config = dict(
    head_dim=64,
    norm='layernorm',
    norm_eps=1e-06,
    rope_base=10000.0,
    qk_norm=False,
    init='normal',
    weight_decay=0.031,
    grad_clip=1.0,
)
MLP neurons of a small language model. Each row is named by its layer, matrix (up: input weights) and neuron, and shows model dimensions 16-143. Each number is 128 + 24 x the weight over its row's rms, rounded and kept within 0 to 255.
After each neuron's rows, "fires on" lists the tokens most often at its 100 highest values on Wikipedia text that the model never trained on.

L7.up290 [120 138 163 100 112 125 151  90 170 117 128 141  94 125 144 109 121 131  79 152  95 111 131 131 176 142 127 153 139 139 152 123 165 165 135 182 149 126 143 113 127 112 127 118 107 154 159 129 119 121 109 199 165 128 129 124 121  86 114 151 177 143 144 164 120 105 161 119  83 161 129  93 114  84 143 124 116 123 120  72 151  91 120 109  99 162 142 126  84 143 123 142 133 134  96  59 123 119 110 116 119 149 126 155 127 103 111 144 141 118  74 111 116 165 117 113 108 135 137 166 169 118 112 145 122 143 171 161]
fires on: "est", "in", "ad", "or", "ing", "ar"

L7.up382 [120 132 128  69 172 142 109 108 139 114 125 138  86 121 106 160 109 132 162 122 135 131 156  66 136 107 128 112 113 149 137 115 134  90 163 154 104 146 118 157 149 141 155 141 139 196 112 136 152  85 138 159 113 126 148 138 118  88  96 145 109 142 125  87 107  93  93 149 156 104 107 141 152 152 149 154 135 138 126 125 131 116 144 145 149  82 174 142 128 111  98 127  95 166 138 108 106 138 114 157 128 141  85 137 122  89 150 142 153 128  91 137 116 146 180 149 175 122 143 106 154 151 196 123 112 152  99  78]
fires on: "ill", "side", "ark", "n", "ub", "ow"

L8.up56 [ 66  95 129 127 106 112 119  98 156 111 150 151 106  60 140 160 152  81 166 134 128  87 136 123 122  84 125 108 135 136 132 145 113 132 127 128 149 103  80 154 130 143 111 197  93 143 162 112 112  97 138 136  89 140 130 107 150 138 102 129 157 149 138 135 103 123 109 160  85 128 114 130 103 129 173 170 135 135 105  88 130 152 142  84 121 136 158  99 106 130 142 125  92 143  93 135 136 104 146 133 157 114 109 114 136 136  93 111 130 122 168 133 130 180 131 136  99 154 118 102 145 128 112 128 102 117 115 122]
fires on: "i", "o", "W", "a", "ille"

L4.up131 [104 138 163 164  87  70 152 123 150  84 132 136 152 140 117 127 132 119 101 119 192 138  86 116 144 102 124 108 128 129 108 162 120 152 114 122 142 110  99 145 139 148 156 104 149  83 189 157 127 130 114 159 109 106 177 123 133 161 110 123 156 130 130 101 107 118 125 149 116 150 149 102  79 157 115 134 104  94 156 110 111 112 142 171 163 121 161  83 144 156 109 123 114 135 137 181 117 145 146 176 109 126 156 103 153 144  73 152 119 150  89 133 114  98  92 123 101 129 102 105 141 146 145 132 156 106 108 106]
fires on: "ate", "al", "ce", "otes", "ank", "le"

L6.up815 [ 82 124 118 120 132 121  84 107 106 178 123 116 156 124 132 150 117 119 136 155 129 131 135 115  84 150  79 131 133 159 157 149 119 143 137 115 188 142 143 130 126 110 147 154 137 165 134  91 199 134 134 140 173 121 127  98 131 102 138 112 128 176 179 164 163 133 114 132 112 155 132 125 132 135 143 146  99  87 112 160 147 163 155 152 105 117 130 148 116 115  64 148 156 147 142  74 175 137 139 126 147 131 121 125 126 124 123 110 114  98 114 135 183 139 118 164 131 110 153  97 133 114 102 128 134 114 146 138]
fires on: "adem", "ust", "h", "ch", "ur", "isc"

L4.up233 [138 123 155 108 134 135 152  87 128 119 118 100 117 141 140 160 121 126 147 130 100 136 118 140 152  98 167 123 144 139 148 157 120 148 114 129 126 131 152 144 162 135  93 182  86 137 119 114 132 121 123 152 123 120 177 178 139 147 134 128  82 132 170 138  92 123 109 112 103 115 148 142 105 121 147 138 148 165 113 152 148 121 128 124 153 109 114 103 106 162 114 127 125 113  92 121 187 136  44  91 141 146  89 175 163 103 161 135 119 104  95 149 122 120 144 185 117  92 150 107 118 152 136 143  75 113 114  95]
fires on: "ow", "ing", "p", "ill"

L9.up1103 [139  73 137 101 180 138 116 123  99 170 136 121 164 116 148 127 103 162 158 116 142 123 133 166 122 110 156  98 129 146 128 114 129 122 125  85 100 137 154 144 133 120  82  92 130 147 120 111 161 145  99 171 155 125 120 129 112 152 139 115  94 112 105 126 139 139 109 126 101 173 150  87 107 142 144 100 121 178 144 105 157  89 163 125 136 154  74 153  99 151 170 128 155 161 134 121 161 107 129 127 122 130 135 153 148 159 114 165 128 138 177 150 107  69  98 151 126 135 144 130 140 112 142 150 165 150 109 138]
fires on: "w", "p", "  ", "W"

L6.up455 [121 134 106  66  92 120 147 131 125 176 131 123  91 146  80  95 120 137 125 113 104 155  77 171 111  91 103  94 155 139 133  67 125 137 149 172 122 116 155 138 144 135  79 136 105 160 138 107 123 127 180 142 106 130 119 167 102 124  94 135 114 154 140 139 131  94  91 117 117 136 116 139 170 131 146 172 143 123 122  99 110 149 122 120 123 126 125 126 192 119  79 162 123 121 165 158 110 154 135 177 147 119 127 145 159 168  94 143 137 120 130 174 144 124  88 143 163 171 125 167 172 105 132 155 144 138  97 175]
fires on: "an", "am", "f", "ing"

L9.up1250 [151 130 119  95 117 150 115  90 120 126 131 101 167 122 161 116 174 126 141 145 103 149 133 110 129  98 150  95 135 107 157 118 120  94 109 130 169 161 116 115  97  87 145  92 143 108 110 121 161 130 143  95 161 146 136  60 109 142 136 143 114 116 109 160 135 156 152  98 115 135  84 102 137 103 147 143 119 118 123 121 119 103 134 141  75 156 121 140 128 117 119 143 114 101 151 141 125 144 138 138 145 178  73 174 121 112 108 137 110 112 175 160 141 131 165 154 146 112 167  72  76  97 186 150 113 164 101 155]
fires on: " wh", "i", " w", " sm", "y", "ro"

L4.up31 [139 142 154 115 104 104 132 130  92  58  91 145 135 152 110 115 128 112  84 133 119 100 159  91 118 106 148 165 115 133 108 159  96 167 136 107  98 143 151 144 169 135 100 104 113 121 146 140 104 131 138 164 112 166 128 189 139 129 138 150 110  99  95 121 155 150 155 120 130 110 120  78 171 147 122  96 127 124 148  92 100 113 157 150 149 143 129  90 129 152 125 158 137 131 136 159 183 197 143 160 124  93 140 125  93 176  84 153 113 124 111 131 140 138 146 109 139 129 123 130 101 144 120 108 180 140 134 139]
fires on: "ay", "ank", "ent", "aw", "an", "al"

L7.up601 [ 88 106 169 144 156 153 113 114 124 120 118 103 130 147 152 125 125 101 145 125 129  97 101 148  81 116 110 146 137 128 114 123 112 146 146 153 147  86 141 116 119 152 139 148 111  99 122 145 155 127 143 123 119 133 184 123 127 122 115 132 156 150  82 174  94 115  97 130 158 115  99 147 158 150 113 171 133  80 143 164 110  88 151 149 154 106 117 128 150 160  71 139  84  90 115 113 134 104 164 148  85 119 139 132 171  71  86 120 122 149 141 135 148 130 142 145 125 117 148 122 116 102 121 134 105 114 132 116]
fires on: "op", "ook", "en", "s", " ann", "er"

L4.up41 [ 99  87 133 158 120 161 149 122 120 107 111  97 155 151 150  76 148 128 160 158  95 182 153 119 121 182 119  92 127 152 152 137 129 123 162 133 122 136  91 132 135  79 165 160 142 172 155 130 125 127 143 113 130 114 129 103 150 141 121 128  76  75 150  88 153 134 119 112 134  97 128 146 118 152  90  66 162 103 165 122 147  94 153  72 153 119 130 126 148 110 127 119 179 114 127 150 175 114 156 164 130 142 151 150 140 107 139 122 110 121  94 149 100 174 115 166 100 101 133 165 117  95 106 120 143 139 114  97]
fires on: "d", "ist", "ing", "hed", "ter", "iz"

L9.up887 [106 150 110 147 146 112 162 155 143 115 154 119 134 103 102 191 162 101 141 126 137 133 130 102 102 138 122  85 123 120 145 202 129 107 103 112 137 168 161 204  97  91 129 133 165 135 128 118 135 166 125 175 134  98 107 172 104 146 147 136 146 176 129 161 139 148 124 149 154  74  96 165 134 129 166 117 133 135  98 131  79 156 106 128 104 102 120 120  80 131 153 119 124 122 100 125 105  91 133  74 121 138 118 147 155 116 127 124  78 149 141 131 146 152 108 169  85  98 167 119 140 120 132 149 113  88 102 105]
fires on: "f", "a", "u", " P", " S"

L9.up1124 [103  98 115  98 154 124 158 150 140 126 143 178 108 123 159 143 123 121  83 161 131 122 112  65 182 124 160 133 123 162 119 157  89 108 136 164 124 150 113 149 168 123  91 125 109 138 141 106 111 106 119 145 166 130 117 110 158 161 169 105 161 144 132 157 179 105 161  82 107 143 148 135 112 143  89 123 148 126 142  71 138 138 176 128 120 122 105 145 172 127 160 120 115  98 134 138 123  91  98 185 169 126 123 119  99  87 110 141 122 108 162 128 148 151 112 112 146 107 141 167 102 139 135  93 133 132 156  69]
fires on: " V", " w", " vers", " v", "erv", "W"

L4.up985 [179  76 188 120 132 148 173 153 128 111 111 137 144 131 142 108 143 155 122 146 133 146 174 102 172 166 141 120 143 161 154 128 127 124 120 134 153 156 120 119 125  86 161 144 177 162 161 137 128 122 138 103 152 162 171 134 100  95 138 127 142 168 103  71 129 134 138 139 134 136 146  87  96  93 136 151  88 127 130 140 109  98  97 161 114 112 131 106 121  86 145  99 131 122 144 106 146 144 143 180 167 111 150 129 156 150  97  99 114  99 161 123 193 156 170 108 105 101  93 134 152 107  96 125 140 162 120 150]
fires on: "x", "et", "ess", "ic", "uch", "act"

L9.up642 [121 116  88 115 132 143 107 118 128 106 116 116 120 129 119 138 147 132  94 144 111 118 128 154 129 139 161  90 154 164 107 117 113 132  95 126 136 168 130 163 117 122 123 127 163 135 169 113 153 155 158 145 143 168 119 101 122 132 153 129 117 168 145 152 110 178 152 177 149  98 125 123 127 115 135 151 117  99 134 132 128  88 123 172 127 117 133 103 118 170 158 133  76  85 155 104 143 114 125  64 175 104 110  68 144 125 117 135 107 141 139 141 137 123 113 157 121 121 149 147 127  93 132 144  98 149  99  99]
fires on: "a", "oard", "u"

L4.up1122 [150 148 147 134 114 116 144 111 110  94  87 137 163 110 145 119 140 131  98 125 115 140 117 116 100 103  77 122 116 148 114 125 133 117 115 138 139  99 145 129 161 117 119 138  89 130  89  66 134 112 112 138 155 156 131 103 118 116  75 156 138 133 117 122 133 152  92 129 150 122 136 136 144 111 115 169 104 149 169 155 119 145 172  95 120 190 176 127 128  97 123 173  62 112 135  79 142 148 167 143 144 114 145 122 143 136 142 170 131 100 147 183  81 152  94 147 120 142 139 163 165 104  98 118 143 120 121 117]
fires on: "ior", "an", "i", "en", "ur", "ai"

L6.up308 [116 140 126 128 114 126 138  84 143 116 149 138 116 134 114 168  95 152 113 170 152 133 162 120 129  93 120 143 123 146  94 102  72 172 124 107 161 158  96 147 121  98 111 139  80 137 173 107 171 124 137 107 114 133 143 157 163  89 159 113 147  92 141 112 114 102  92 139  65 155 109 140 103 110 168 173 134 156  64 116 131 126 138 160 165 123 138  71 149 158 125 137  81 140  98 133 121 108 150 133 122 136 135 144 127 124 119 123 126 146 124 148  86 114 133 137 125 115 121 159 150 118 123 129 121  80 123 106]
fires on: "e", "o", "ap", "un", "a", " v"

L6.up349 [135 154 131 116 138 147 130 133 142 135 125  92 152 117 128 149 129 140 124 152 135 132 151 102 127 159 148 102 160 115 197 129 137 115 134 146  99 163 111 130 111 140 149 141 151 148 151 187 122 139  99 120 171 133 147 124 143 143 106 107 131 133 131 129  89 148 158  69 110 155  91 146 147 135  93 118 154  67 123 104 122 100 109 100 125 154 139 119 104  99 106 116 109 110  79 189 137 116 132  89 150 133 165 111 118 136 143 135 111 138 117 157 141  82 137 153 161 105 138  80  91 119 157 127  97 109  99 112]
fires on: " ", " Wh", "ro", "ri", "y"

L4.up149 [133 128 125  54 105 133 131 109  96 154 142 112 134  93 141 114 115 149 143 151 131 113 131 135 131 141 101 124 160 100 141  76 165 126 119 125 134 131 140  91 105 140 116 118 159 124  85 134 106  71 146 164 145  76 109 154 142 144  96 139 126 142 141  91 165 117  94 150 107 129 146 173 171 139 141 124 119 152 104 107 107 155 134 129 150  84 133  91 131 133 137 113 145 128 113 136 113 139 136 108 192  63 124  82 123 103 132 160 141  86 137 165 137 163 134 127 133  97 123 117 142  88 161 153 107 107  87 113]
fires on: "e", "an", "ian", "ur", "ren", "f"

L7.up952 [122 106 160  80 139 137 113 134 125 151 109 126 162 143 150 126 148 140 106 150 119 126  94 145 115 117 141 133 124 152 139 152 119 120 142 128 126 151 145 155 137 146 146 121 131 163 141 116  93  79 122 143 151 107 134 107 115 145 125 120 107 128 173 207 147 101 126 156  90 116 158 179 123 105 101 113 144 120 109 125 121 142 135 127  89  96 146 109 139 139 140 135 124 175  83 106 107 147  79 161 114  94 132 145 111 117  97 149 145 116 130 121 150 139  90 147 128 127  92 173 144 115 118 188 105 141 173 137]
fires on: "ar", "ill", "own", "ing", "very", "an"

L8.up516 [101 112 115 165 112 142 157 136 126  96 102 111 149 100 147 140 162 119 110 135 163 142 134 176 154 116 110 131  93 119 118 137 125 117 117 138 116  96 146  83 145 128 155  78 132 153 134 148 127 163 112 139 146 182 137 123 130 144 121 134 181 138 117 146 112 140 122 131 135  79 142 153 139  83  98 182 106 138 113 135 134 130 102 113 126  65 105 160 150 135 121 143  82 114 146 115  90 125 140 141 133  94 162 155 128 118 114  88 114 144 152 122 107 107 142 137  96 157 146 111 136  97  69 155 100 143  88 159]
fires on: "er", "c", "ac", "g", "|---|---|---|---", "en"